MLP neurons of a small language model. Each row is named by its layer, matrix (up: input weights) and neuron, and shows model dimensions 16-79. Each number is 200 + 20 x the weight over its row's rms, rounded and kept within 0 to 999.
Before each neuron's rows, "fires on" lists the tokens most often at its 100 highest values on Wikipedia text that the model never trained on.

fires on: ",", ".", " of", " When", " After"
L3.up611,181,197,220,221,197,166,200,185,192,176,184,195,192,181,200,203,201,203,189,197,188,194,194,192,190,210,214,225,200,165,183,127,205,210,211,175,211,192,201,171,196,185,209,192,220,231,210,202,208,215,232,173,196,238,187,201,205,166,228,188,208,174,224,203

fires on: "y", "a", "s", "ula", "e"
L6.up386,210,164,182,182,177,173,204,149,208,172,232,209,189,200,196,210,168,229,213,214,189,206,209,188,183,209,234,154,203,205,220,185,204,205,223,204,180,192,204,200,209,210,225,226,192,216,194,190,179,183,210,209,174,210,198,193,179,236,243,176,208,230,198,228

fires on: "–", ".", "'", "ti", "/", "asi"
L6.up497,218,198,239,214,213,194,202,229,187,211,202,211,202,227,149,163,198,240,146,193,184,193,190,222,164,207,208,202,218,187,176,210,239,188,218,170,204,196,182,212,224,208,198,198,183,235,212,204,167,196,177,196,188,216,186,181,202,229,181,221,187,198,221,208

fires on: ".", "R", "C", "-", "N", "H"
L3.up570,197,191,219,178,221,200,216,178,189,177,177,202,222,224,189,213,228,205,177,200,165,194,187,185,183,215,166,208,192,227,190,188,211,160,184,181,195,212,226,199,187,188,205,209,200,180,181,223,186,235,197,206,179,191,222,217,237,185,213,190,214,176,190,200

fires on: " |", ")", " 0"
L4.up519,215,200,258,172,199,208,199,184,190,184,193,224,200,173,195,183,215,231,200,204,223,190,207,163,173,188,185,195,212,204,188,183,193,184,174,231,189,204,183,193,197,189,212,213,192,204,212,207,152,191,207,187,143,229,215,242,199,198,219,211,221,223,202,200

fires on: "C", "M", "B", "A", "5"
L4.up13,200,245,201,172,220,202,218,183,176,181,172,183,202,202,214,161,189,214,166,220,180,213,226,229,196,194,207,229,190,230,206,183,206,177,206,192,211,204,189,189,194,219,195,228,194,216,176,227,206,164,216,216,179,216,195,201,154,222,227,190,216,199,229,231

fires on: "s", ","
L6.up364,196,190,190,175,208,186,202,192,186,206,193,202,191,188,191,202,202,223,227,222,215,184,171,154,185,180,203,226,207,183,200,146,214,189,218,224,203,191,206,223,248,194,213,222,191,174,209,214,182,203,226,233,191,196,197,249,193,194,195,229,201,203,192,223

fires on: ".", "|", " National", " of"
L4.up526,187,212,213,206,222,213,206,207,182,186,193,229,199,173,163,207,189,223,235,205,139,158,211,216,203,212,181,219,191,209,187,193,201,162,192,175,196,217,232,190,187,173,204,249,193,169,182,200,190,239,210,230,185,213,209,202,173,205,213,171,211,196,201,174

fires on: " as", " by", ":", " with", " Director"
L3.up157,208,226,193,182,216,190,217,185,179,199,215,209,228,212,209,169,213,233,210,194,217,248,158,178,194,182,222,218,203,214,161,169,195,215,209,172,158,214,194,184,198,187,227,172,199,191,168,230,180,206,216,232,161,178,217,221,188,214,200,156,223,235,190,201

fires on: " |", "–", " to", "|", " professional"
L6.up57,196,204,208,202,195,219,233,190,180,208,212,217,217,204,176,173,194,217,168,193,230,185,189,182,216,193,222,164,211,208,161,201,201,208,208,178,190,201,171,187,189,230,185,161,193,207,234,239,183,222,193,220,171,228,253,193,212,204,208,205,196,225,196,197

fires on: "-", "ti"
L6.up396,196,195,186,213,215,152,218,228,183,205,194,219,243,176,200,165,235,197,202,186,188,189,209,179,195,189,200,189,173,176,205,198,158,220,188,212,191,211,209,198,181,224,194,216,205,207,248,181,204,194,193,200,220,169,182,220,211,229,220,219,198,198,205,214

fires on: "-", " and", " of"
L6.up328,180,199,214,209,256,183,231,181,189,266,211,227,205,184,166,196,187,190,216,203,219,214,199,200,183,189,198,187,195,197,210,180,204,217,201,185,185,222,168,201,191,186,210,230,165,210,238,192,183,214,185,230,203,189,181,250,191,227,223,212,182,208,219,202

fires on: " a", " A"
L6.up77,219,174,230,180,233,205,221,203,206,201,208,223,207,212,213,201,171,187,209,229,212,191,178,211,206,197,220,168,166,187,224,190,201,206,209,161,197,171,166,190,218,179,183,229,191,200,190,190,186,229,211,234,155,217,184,231,191,199,214,197,251,211,203,201

fires on: "-", "|"
L6.up48,194,213,230,222,222,218,237,210,220,202,194,214,214,203,197,179,221,185,200,253,222,212,222,214,179,209,185,190,192,181,193,200,162,181,183,169,134,226,220,213,196,218,214,211,177,228,173,235,191,206,166,180,180,196,180,238,197,173,172,174,180,195,210,193

fires on: " film", "M", " album", " band", " game", "B"
L3.up45,181,232,203,186,210,212,216,175,217,180,185,206,235,229,190,177,202,187,197,210,210,204,209,202,187,183,231,219,218,225,185,165,203,190,212,163,202,212,199,171,196,185,200,222,172,169,183,218,202,202,190,225,175,182,198,227,190,209,213,172,207,215,228,218

fires on: "-", " ", "|", ":", "(", " ("
L3.up244,185,202,207,213,236,213,222,160,187,201,188,203,212,219,177,203,236,210,197,230,199,167,211,212,182,199,210,190,222,206,214,194,206,186,164,167,178,178,198,197,174,208,254,213,183,234,152,240,204,207,216,231,182,198,173,204,182,187,199,158,220,203,203,188

fires on: "\n"
L6.up323,190,202,190,178,240,204,202,181,211,168,186,210,201,190,185,164,206,221,221,207,213,175,199,182,189,197,171,187,167,218,189,183,221,209,210,221,176,152,181,194,194,221,179,217,198,208,205,211,148,214,191,210,198,226,207,220,224,214,241,207,227,174,219,215

fires on: "=", " |", "ography", "ent"
L4.up633,168,221,185,171,230,209,240,172,215,178,240,215,223,189,202,195,184,264,224,182,193,161,227,167,202,215,210,168,202,194,183,192,196,220,210,212,178,203,178,201,199,185,207,193,178,180,183,194,175,213,198,234,197,227,207,201,182,194,203,194,225,239,187,206

fires on: "'", "-", " di"
L4.up396,182,214,234,218,203,187,237,173,195,229,196,203,205,187,202,169,185,192,184,220,223,177,218,232,194,196,189,168,185,169,192,219,216,183,204,196,188,207,220,201,153,211,230,221,174,216,206,180,202,180,163,233,174,200,177,228,169,196,196,182,206,226,224,201

fires on: " that", "s", " O"
L6.up639,188,172,199,186,233,210,177,198,203,172,196,229,207,209,174,175,200,197,229,195,224,186,187,177,207,164,196,199,218,192,197,167,213,206,197,202,178,188,163,217,240,211,202,200,209,218,204,214,225,204,180,205,188,191,204,240,195,157,199,190,231,213,207,200

fires on: "'"
L3.up618,195,195,222,175,210,186,232,187,233,216,190,198,190,213,179,177,207,221,199,203,217,194,163,175,181,228,187,218,193,204,181,195,188,215,195,187,205,209,207,197,162,232,209,178,177,189,178,193,200,175,197,226,171,199,203,193,173,187,207,234,188,170,222,184

fires on: "–", "°", "%", "/", " ("
L3.up354,189,200,212,181,204,201,215,214,197,201,172,264,177,181,175,219,202,222,235,208,179,188,139,171,202,224,197,181,187,169,175,199,200,168,206,187,177,178,185,190,203,197,188,207,182,202,209,226,181,209,244,207,175,223,222,166,198,244,194,191,212,184,205,181

fires on: " |", "\n", " was", " been", " a"
L4.up409,197,178,199,230,203,211,220,214,184,220,203,196,178,192,192,198,196,201,225,219,216,167,157,195,178,193,200,164,223,196,219,176,187,219,180,161,167,202,175,173,207,211,211,227,191,215,194,239,187,206,232,230,202,231,197,193,228,228,173,165,208,174,208,210

fires on: " (", "\n", "{"
L4.up165,202,208,232,188,238,205,237,178,230,185,198,218,199,197,186,228,193,214,220,201,206,180,162,201,204,200,182,174,217,186,183,194,200,179,185,209,193,174,188,190,188,209,200,210,198,198,246,231,155,167,220,209,157,229,208,196,230,203,222,212,227,221,200,195

fires on: " the", "\n", " inter", " affili", ":", " •"
L6.up86,210,194,198,189,219,208,260,182,210,162,207,234,196,211,213,194,172,187,173,234,222,172,182,189,184,205,196,203,209,207,173,184,202,195,166,218,205,171,180,178,184,210,232,211,198,223,183,226,168,218,208,207,183,253,197,173,218,205,195,164,198,206,208,201

fires on: "'"
L4.up548,192,228,223,187,238,184,242,187,216,207,174,204,184,198,168,178,231,229,232,222,178,167,219,229,169,202,195,158,187,210,184,208,208,200,185,156,188,214,207,200,164,236,201,219,164,215,188,210,177,182,214,234,173,211,170,179,181,187,199,191,217,210,218,211

fires on: " 0", " |", ";", "."
L3.up376,163,196,222,191,192,206,166,190,165,194,169,200,203,177,193,197,222,219,192,179,222,190,174,205,190,197,189,208,203,224,202,195,199,215,179,169,169,190,183,182,202,173,203,208,194,224,195,229,183,222,199,229,179,239,200,193,196,207,241,217,200,206,233,193

fires on: "\n", ":"
L3.up316,176,202,254,186,205,218,204,158,187,173,228,222,199,197,208,163,177,228,183,186,168,219,205,182,186,194,176,220,184,194,191,202,232,206,202,182,172,185,187,195,188,171,232,194,208,229,191,198,189,224,196,198,221,203,180,206,204,197,206,202,209,172,218,199

fires on: "\n"
L3.up463,164,202,221,211,194,220,238,152,199,191,217,233,218,189,202,150,200,207,153,188,167,189,232,211,176,171,179,221,202,193,211,199,202,233,205,171,208,201,185,192,163,195,216,193,188,226,183,209,190,239,198,212,195,190,161,172,202,177,214,193,224,207,218,218

fires on: "\"", "”", "]", "'"
L4.up603,178,172,220,200,228,199,217,193,231,186,233,210,199,209,188,219,210,232,209,193,167,186,155,173,183,237,198,206,208,195,200,209,191,193,210,184,196,205,207,208,144,197,212,214,173,164,177,206,181,209,205,212,168,195,196,210,166,197,228,197,235,200,196,207

fires on: "\n", "°", " and", ";", "′", " at"
L3.up277,200,181,194,183,219,204,201,171,232,202,177,201,198,221,162,214,210,222,207,206,196,203,150,170,195,225,194,204,189,197,185,195,179,211,202,153,198,172,176,162,182,161,209,214,209,175,199,248,160,205,208,228,176,201,185,184,215,217,210,192,189,213,205,205

fires on: "\n"
L3.up458,154,187,236,189,215,225,251,182,230,199,237,201,211,198,204,172,185,214,198,181,210,243,237,165,196,197,189,223,180,171,192,187,205,210,179,170,201,174,191,190,160,184,198,192,204,181,200,239,174,221,209,207,164,179,205,196,175,182,231,179,229,204,215,201

fires on: "=", " to"
L4.up294,211,197,236,205,221,208,222,203,188,181,175,229,219,194,173,207,208,189,202,214,220,192,191,186,177,211,168,190,206,178,191,188,198,183,201,212,153,194,181,192,215,144,210,218,200,192,194,214,186,213,223,204,167,183,203,201,193,227,220,195,223,218,198,183

fires on: " a", " of", ".", " an", " been"
L6.up515,179,174,235,181,220,191,196,175,208,172,191,211,182,206,209,184,185,200,200,220,175,194,204,219,164,152,224,181,174,162,221,169,153,202,217,220,186,222,217,211,208,191,188,243,175,199,191,181,177,222,201,222,183,203,180,215,189,187,191,230,210,213,214,190

fires on: "=", "\n\n", "Note"
L4.up198,177,207,193,230,193,203,248,218,208,196,177,220,168,185,178,162,200,204,173,210,211,211,171,205,178,208,188,213,179,197,188,183,202,202,201,214,197,205,181,192,190,194,207,217,189,235,181,239,142,173,231,217,185,171,184,210,212,211,215,197,237,219,214,189

fires on: ":", "=", " by", "\n\n"
L4.up149,228,222,224,202,241,213,209,194,205,210,187,223,212,187,205,183,190,193,204,204,176,200,169,202,181,181,215,178,229,198,181,199,194,201,175,172,142,143,202,203,172,189,213,186,188,232,207,188,218,208,189,250,159,176,202,218,209,185,201,203,222,227,199,198

fires on: "'", ".", " |", " =", ":", "\n\n"
L4.up415,197,211,256,207,228,210,203,179,171,203,180,220,190,214,187,199,177,250,173,181,194,184,218,212,173,208,153,227,174,179,172,194,215,223,208,170,221,195,208,200,183,189,229,216,144,202,216,200,154,207,201,236,202,221,190,176,199,178,243,222,215,219,221,208

fires on: " is", " a", "\n\n", " in", " was"
L3.up195,186,170,240,204,244,218,214,174,195,201,212,234,215,189,189,212,173,161,213,211,203,187,163,190,190,213,184,204,194,158,194,192,210,205,190,177,206,164,207,214,199,179,217,209,222,193,154,219,198,218,227,218,160,191,217,226,193,209,213,183,234,144,187,204

fires on: ":", "-", " of", " -"
L3.up174,149,195,198,169,206,236,233,172,168,186,200,212,184,210,228,197,186,187,225,183,199,179,228,201,193,226,176,179,198,186,191,179,224,222,186,178,210,185,211,214,188,154,257,206,197,219,205,212,203,225,229,207,168,204,202,217,220,159,214,164,253,185,198,205

fires on: "d", "ed", "ted", "ied", "ened", " starring"
L4.up481,186,219,218,217,202,160,210,195,215,189,193,189,210,198,202,184,193,210,181,240,217,174,190,203,198,215,219,199,198,180,179,169,212,207,196,201,191,190,197,171,187,204,185,204,200,198,201,199,209,208,200,224,190,242,172,198,182,175,217,184,202,169,211,246

fires on: "="
L3.up439,228,210,226,213,220,195,220,197,189,191,176,241,188,209,192,189,219,195,167,224,210,236,167,215,171,180,182,187,204,180,208,200,211,217,198,184,144,183,163,201,172,188,231,208,213,215,191,227,169,209,189,224,184,195,215,214,190,202,209,191,237,215,205,195

fires on: " |", "han", " led"
L4.up188,195,196,246,202,191,189,195,200,162,216,199,220,209,189,170,193,207,219,167,174,221,196,183,190,160,211,221,184,197,204,184,210,230,178,205,214,160,206,206,175,184,218,181,169,234,211,242,207,172,187,208,222,187,216,243,193,227,195,247,221,206,200,224,208

fires on: "  ", " 5", "\n", " 4", " 6"
L3.up535,171,219,206,211,213,213,205,183,214,204,212,269,169,194,207,156,218,225,169,212,190,217,224,204,182,193,188,216,199,195,209,178,225,168,194,209,212,181,202,154,190,195,212,214,189,214,230,212,183,230,220,193,147,196,198,199,192,174,208,193,214,173,235,203

fires on: "–", " (", "{", " –", "ual"
L4.up118,214,199,243,192,193,193,210,204,195,218,207,193,221,194,173,170,185,237,199,199,197,199,168,163,201,228,211,163,166,192,183,185,190,199,211,205,203,190,202,191,213,198,212,193,208,226,208,176,206,195,230,208,205,236,205,197,201,219,244,220,174,143,222,180

fires on: " of", "=", "W", "s", "N", "\n\n"
L3.up435,199,210,186,221,193,186,217,192,219,203,202,211,163,175,165,184,204,229,234,226,214,194,217,206,207,190,203,181,210,168,206,181,210,197,190,223,187,222,206,202,173,221,221,226,181,213,184,204,164,208,215,227,198,239,226,226,190,214,200,195,214,225,189,192

fires on: "|", " under", " as", " resulted", " with", " make"
L6.up81,209,183,165,223,192,211,220,208,188,201,226,205,194,190,238,181,191,197,183,231,221,230,159,205,187,232,251,232,188,173,176,200,198,196,219,191,186,202,165,196,221,214,169,209,198,182,229,212,170,205,169,231,178,190,200,220,190,225,200,171,177,189,228,200

fires on: " |", ".", "–", " in", "+"
L4.up534,193,188,183,213,213,199,213,218,201,189,191,217,166,182,201,180,212,231,173,196,209,150,166,177,158,210,189,218,207,209,203,177,197,200,172,216,194,174,158,200,209,209,201,193,182,233,186,217,192,194,232,212,160,225,192,236,210,240,183,192,215,211,207,201

fires on: "\n", "\n\n"
L6.up557,175,179,212,203,239,202,201,198,227,179,212,188,191,196,182,169,172,244,207,240,208,199,199,145,192,206,194,173,172,195,182,193,206,203,173,160,179,165,199,167,198,211,211,189,204,231,207,247,176,220,188,213,171,207,198,207,176,206,220,211,197,181,208,216

fires on: "|", "/", ".", "-", "–"
L3.up52,171,169,203,176,245,236,220,206,185,152,217,219,204,211,179,203,231,193,203,201,174,186,203,206,198,210,160,194,227,162,184,225,189,164,162,201,204,206,206,178,187,187,186,234,215,188,179,198,159,214,228,192,191,192,214,237,205,223,184,180,203,188,210,184

fires on: "\n\n", "\n", ";", " —"
L6.up434,193,197,238,188,190,193,205,210,202,185,184,252,170,202,169,194,180,209,231,212,204,207,206,197,201,206,199,187,191,234,172,189,211,211,169,162,187,166,184,182,201,190,231,168,165,212,211,189,160,214,196,224,166,232,218,221,201,237,248,179,220,195,233,213

fires on: "=", "N"
L3.up607,232,226,216,201,210,201,220,205,218,194,192,239,203,197,182,188,204,191,200,186,193,233,163,203,165,207,185,184,207,186,187,198,209,227,164,203,175,183,184,180,186,159,235,196,239,226,167,197,195,205,231,235,133,192,220,229,198,213,168,187,252,223,200,195

fires on: " |", ".", "|"
L3.up384,174,183,227,228,218,214,205,190,211,213,228,195,176,222,194,228,202,214,210,215,179,157,174,213,172,228,184,208,203,187,202,205,203,184,177,158,166,219,215,199,152,207,180,212,210,182,210,239,190,207,218,198,214,214,177,198,207,227,194,195,177,177,185,200

fires on: " /", ":", "2", ";", "1", "°"
L4.up247,206,198,194,177,197,194,191,193,185,191,195,216,192,178,167,187,191,196,199,199,203,170,198,193,171,201,203,188,206,198,202,174,241,205,181,208,206,190,186,189,189,183,228,193,187,196,221,217,176,219,189,234,187,205,228,238,221,217,222,207,256,197,198,207

fires on: "s"
L6.up523,167,169,193,235,194,188,210,198,212,184,207,227,210,183,168,193,208,194,251,187,233,171,223,142,186,181,190,194,229,182,194,183,179,205,206,218,212,220,207,235,227,247,179,220,203,203,220,200,221,203,193,215,170,199,227,217,183,222,165,228,187,175,201,205

fires on: ".", " per", "^", "{", " inn", "/"
L3.up284,189,205,250,174,208,225,215,216,190,189,176,215,137,205,178,190,208,228,176,190,216,174,194,168,187,177,192,183,205,186,176,205,223,193,194,196,208,181,198,215,170,210,170,201,165,195,224,188,167,192,230,209,177,200,214,197,218,218,196,208,198,228,206,196

fires on: "\n", "  "
L4.up242,158,189,203,186,221,226,206,204,194,192,206,206,196,190,165,190,213,215,223,188,201,208,203,173,200,207,185,210,188,229,220,166,224,217,185,204,205,152,202,194,186,205,184,178,224,197,179,235,168,212,196,208,202,219,187,185,159,171,225,207,212,189,233,218

fires on: ",", "ed"
L6.up296,188,216,216,188,209,184,200,193,208,187,178,203,177,205,217,190,176,233,193,203,186,200,221,177,220,177,215,182,217,186,184,160,197,181,208,178,222,185,216,170,234,175,194,193,168,209,213,193,203,222,188,212,189,207,168,242,157,195,229,177,211,191,241,205

fires on: " (", "A", "C", "S"
L3.up501,198,195,220,192,257,214,214,184,234,219,194,242,217,175,167,222,210,214,208,226,192,189,184,214,182,221,198,197,218,197,190,197,212,171,194,192,193,179,162,197,147,200,204,214,185,180,201,195,204,214,203,227,148,219,187,185,194,224,181,183,223,179,199,218

fires on: "–", " m", " ft", "-", "/", "{"
L4.up67,167,183,228,188,217,205,242,194,194,164,189,220,162,167,219,188,215,223,183,221,193,204,193,212,186,174,190,199,214,200,207,231,198,184,153,214,177,215,203,189,195,185,180,223,198,195,227,214,190,187,193,199,209,202,208,207,217,206,198,215,196,224,213,221

fires on: " |", "|"
L4.up129,207,193,218,200,220,204,210,195,187,182,217,217,176,213,195,236,188,228,236,226,178,181,186,172,191,235,205,193,214,205,180,198,212,215,226,200,176,175,188,200,169,217,196,222,175,187,200,255,163,175,221,221,170,220,158,152,213,213,215,209,202,191,207,202

fires on: " |", "=", "|"
L6.up510,152,223,254,199,226,199,203,190,211,189,216,233,219,197,194,193,224,248,196,188,177,165,219,188,190,193,184,197,196,195,163,194,196,201,208,232,197,177,185,209,149,226,252,209,161,192,187,237,135,172,190,199,201,249,162,199,228,206,199,192,212,199,211,191

fires on: "°", " |", ";", ".", " December"
L3.up77,179,163,212,192,209,199,215,184,214,188,204,210,175,208,191,218,206,191,221,233,178,177,171,194,190,227,214,188,196,192,180,192,217,208,185,158,175,187,184,200,185,181,196,226,205,169,182,250,180,168,216,179,186,191,228,168,223,248,187,198,223,188,210,191

fires on: " |", "–", ";", "."
L3.up442,196,174,238,196,210,195,193,194,203,168,187,222,181,203,235,185,193,260,151,184,207,206,190,168,169,192,183,224,207,204,210,206,214,184,167,223,187,191,172,207,192,210,203,201,206,228,220,215,154,208,207,163,180,200,185,206,213,228,219,229,217,208,214,223

fires on: "-"
L6.up410,176,192,207,190,228,156,210,196,194,207,224,239,188,176,218,211,226,218,217,247,193,159,192,158,167,212,179,210,196,176,236,209,203,185,172,215,209,186,186,181,178,214,173,244,181,200,215,209,185,247,201,229,174,175,184,250,199,201,215,217,207,211,204,213

fires on: "-", "In", "uc", "rib", " from"
L6.up27,210,201,213,227,234,166,206,216,171,206,193,234,228,171,203,196,202,215,192,238,196,186,197,199,194,205,190,216,220,209,153,157,179,224,177,239,179,191,182,180,169,214,216,189,202,186,202,206,212,202,194,195,190,194,194,232,202,230,240,195,196,209,192,198

fires on: ".", " |"
L4.up36,198,184,205,213,222,218,213,211,156,172,186,224,172,192,196,191,178,225,161,188,204,177,188,213,175,153,203,207,178,202,180,207,222,235,210,219,183,172,196,193,204,219,222,225,204,234,207,202,168,210,218,182,198,207,222,248,215,231,182,196,223,235,223,189

fires on: "|", " Votes", " %", " |", " ±"
L6.up577,185,176,197,215,190,169,190,170,201,205,185,220,206,216,182,206,220,213,214,218,198,165,201,203,185,157,224,223,191,156,188,193,184,169,223,209,212,175,185,222,204,244,184,225,185,219,187,226,146,200,194,171,211,234,162,210,173,229,222,203,212,215,209,200

fires on: "-", " the", " his", "'", " World", " their"
L6.up637,186,212,191,199,215,201,231,196,207,192,188,213,204,224,187,173,215,205,221,246,204,186,164,184,188,215,220,165,187,236,182,190,193,190,175,177,196,192,196,195,217,236,212,179,187,227,190,227,218,188,197,225,161,211,210,184,202,210,199,223,191,168,229,202

fires on: "s", "'", " of", "ing", "al"
L6.up524,180,211,220,184,220,154,179,199,204,193,203,218,197,204,162,229,198,213,251,235,213,180,176,211,215,188,211,186,221,181,200,183,224,176,208,161,195,213,197,185,186,201,178,202,174,201,180,200,193,181,191,193,187,222,207,214,167,205,224,202,199,221,214,200

fires on: ",", "°", "E", "W", "33", ";"
L3.up216,195,172,221,177,207,178,201,185,190,227,202,182,188,204,209,212,185,226,208,214,212,174,179,183,203,184,221,195,239,191,189,192,203,193,194,165,191,184,171,178,180,214,196,228,184,200,194,225,203,183,197,239,189,207,213,178,233,256,183,222,192,196,211,212

fires on: " |", "\n", "|"
L3.up294,195,199,211,210,211,207,213,177,217,171,185,196,191,209,178,209,225,221,181,242,207,222,178,186,189,221,210,182,188,201,181,200,194,187,166,146,138,184,185,169,187,166,221,210,224,199,171,235,203,221,213,166,192,211,211,224,191,194,157,174,215,197,202,185

fires on: "'"
L3.up235,196,185,217,175,231,182,218,124,217,214,224,188,231,204,172,169,200,228,227,216,214,190,163,220,205,232,203,186,187,198,182,196,198,181,212,169,181,206,214,202,182,229,208,194,169,205,187,219,196,188,200,194,169,213,195,190,198,230,199,208,191,217,211,186

fires on: " /", " |", "ho", "je", ")", " Cla"
L4.up358,177,181,201,197,180,207,195,185,184,234,205,192,229,212,218,213,174,209,194,190,228,194,180,180,165,196,187,229,180,204,183,211,222,194,185,209,148,192,195,220,201,207,188,188,178,180,218,227,179,199,200,211,188,242,214,215,188,208,204,218,203,198,211,206

fires on: " this", "ual", " recording", " competition", " them", " music"
L3.up104,184,221,206,200,211,186,206,197,157,191,176,190,201,222,144,187,182,202,192,190,218,182,217,164,191,221,176,232,184,176,184,211,185,216,211,207,204,220,175,200,203,181,208,200,192,225,199,197,205,172,220,184,216,203,187,237,231,231,227,215,197,246,219,208

fires on: " under", " time", " app", " resulted", " like"
L6.up572,159,222,180,234,189,217,224,216,182,209,204,205,184,187,215,207,175,211,173,228,196,202,179,186,184,195,216,204,216,168,201,185,209,214,133,200,160,194,185,180,198,219,183,181,209,202,234,203,173,180,213,209,211,184,190,215,221,205,179,199,196,196,220,223

fires on: " |", "=", " the", " Title"
L6.up116,188,198,233,201,198,217,224,213,219,224,224,237,214,223,200,198,184,239,196,194,167,185,216,163,194,240,228,185,189,191,173,225,218,213,204,186,181,197,175,174,164,209,213,190,160,194,223,206,190,223,217,251,181,238,187,180,174,227,198,167,195,201,194,219

fires on: ";", ",", " of", ":", "-", "\n"
L4.up59,177,186,216,189,199,207,219,192,185,188,200,210,183,187,195,212,183,196,198,184,166,188,208,202,197,210,205,186,186,202,211,194,247,212,187,168,205,220,178,188,180,164,262,200,159,196,190,204,174,206,185,198,207,201,175,242,231,208,262,208,225,178,213,199

fires on: " |", "|", "  "
L4.up421,182,182,197,206,217,196,192,232,201,219,205,201,165,202,215,224,206,225,227,204,207,166,177,194,173,246,201,177,207,218,207,176,205,195,173,163,191,204,211,180,171,220,209,235,172,207,208,250,173,186,223,226,171,232,187,166,210,231,212,186,195,169,204,197

fires on: ")", "s", "es", "ers", "a"
L3.up335,226,188,202,183,206,180,196,180,189,179,244,193,198,214,196,220,208,229,224,208,182,217,197,158,199,202,215,200,213,223,218,166,215,183,205,195,223,197,207,210,216,208,215,239,170,187,195,202,196,187,225,205,182,216,208,234,167,224,251,190,191,189,207,197

fires on: ".", "\n\n", "\n", ")"
L6.up335,215,178,199,169,215,197,199,218,218,170,186,227,178,194,156,201,150,192,225,207,189,169,179,182,190,235,203,197,177,203,189,169,201,201,150,181,205,168,202,200,192,226,211,245,203,229,207,213,141,224,231,197,184,231,210,200,210,239,241,220,212,188,208,217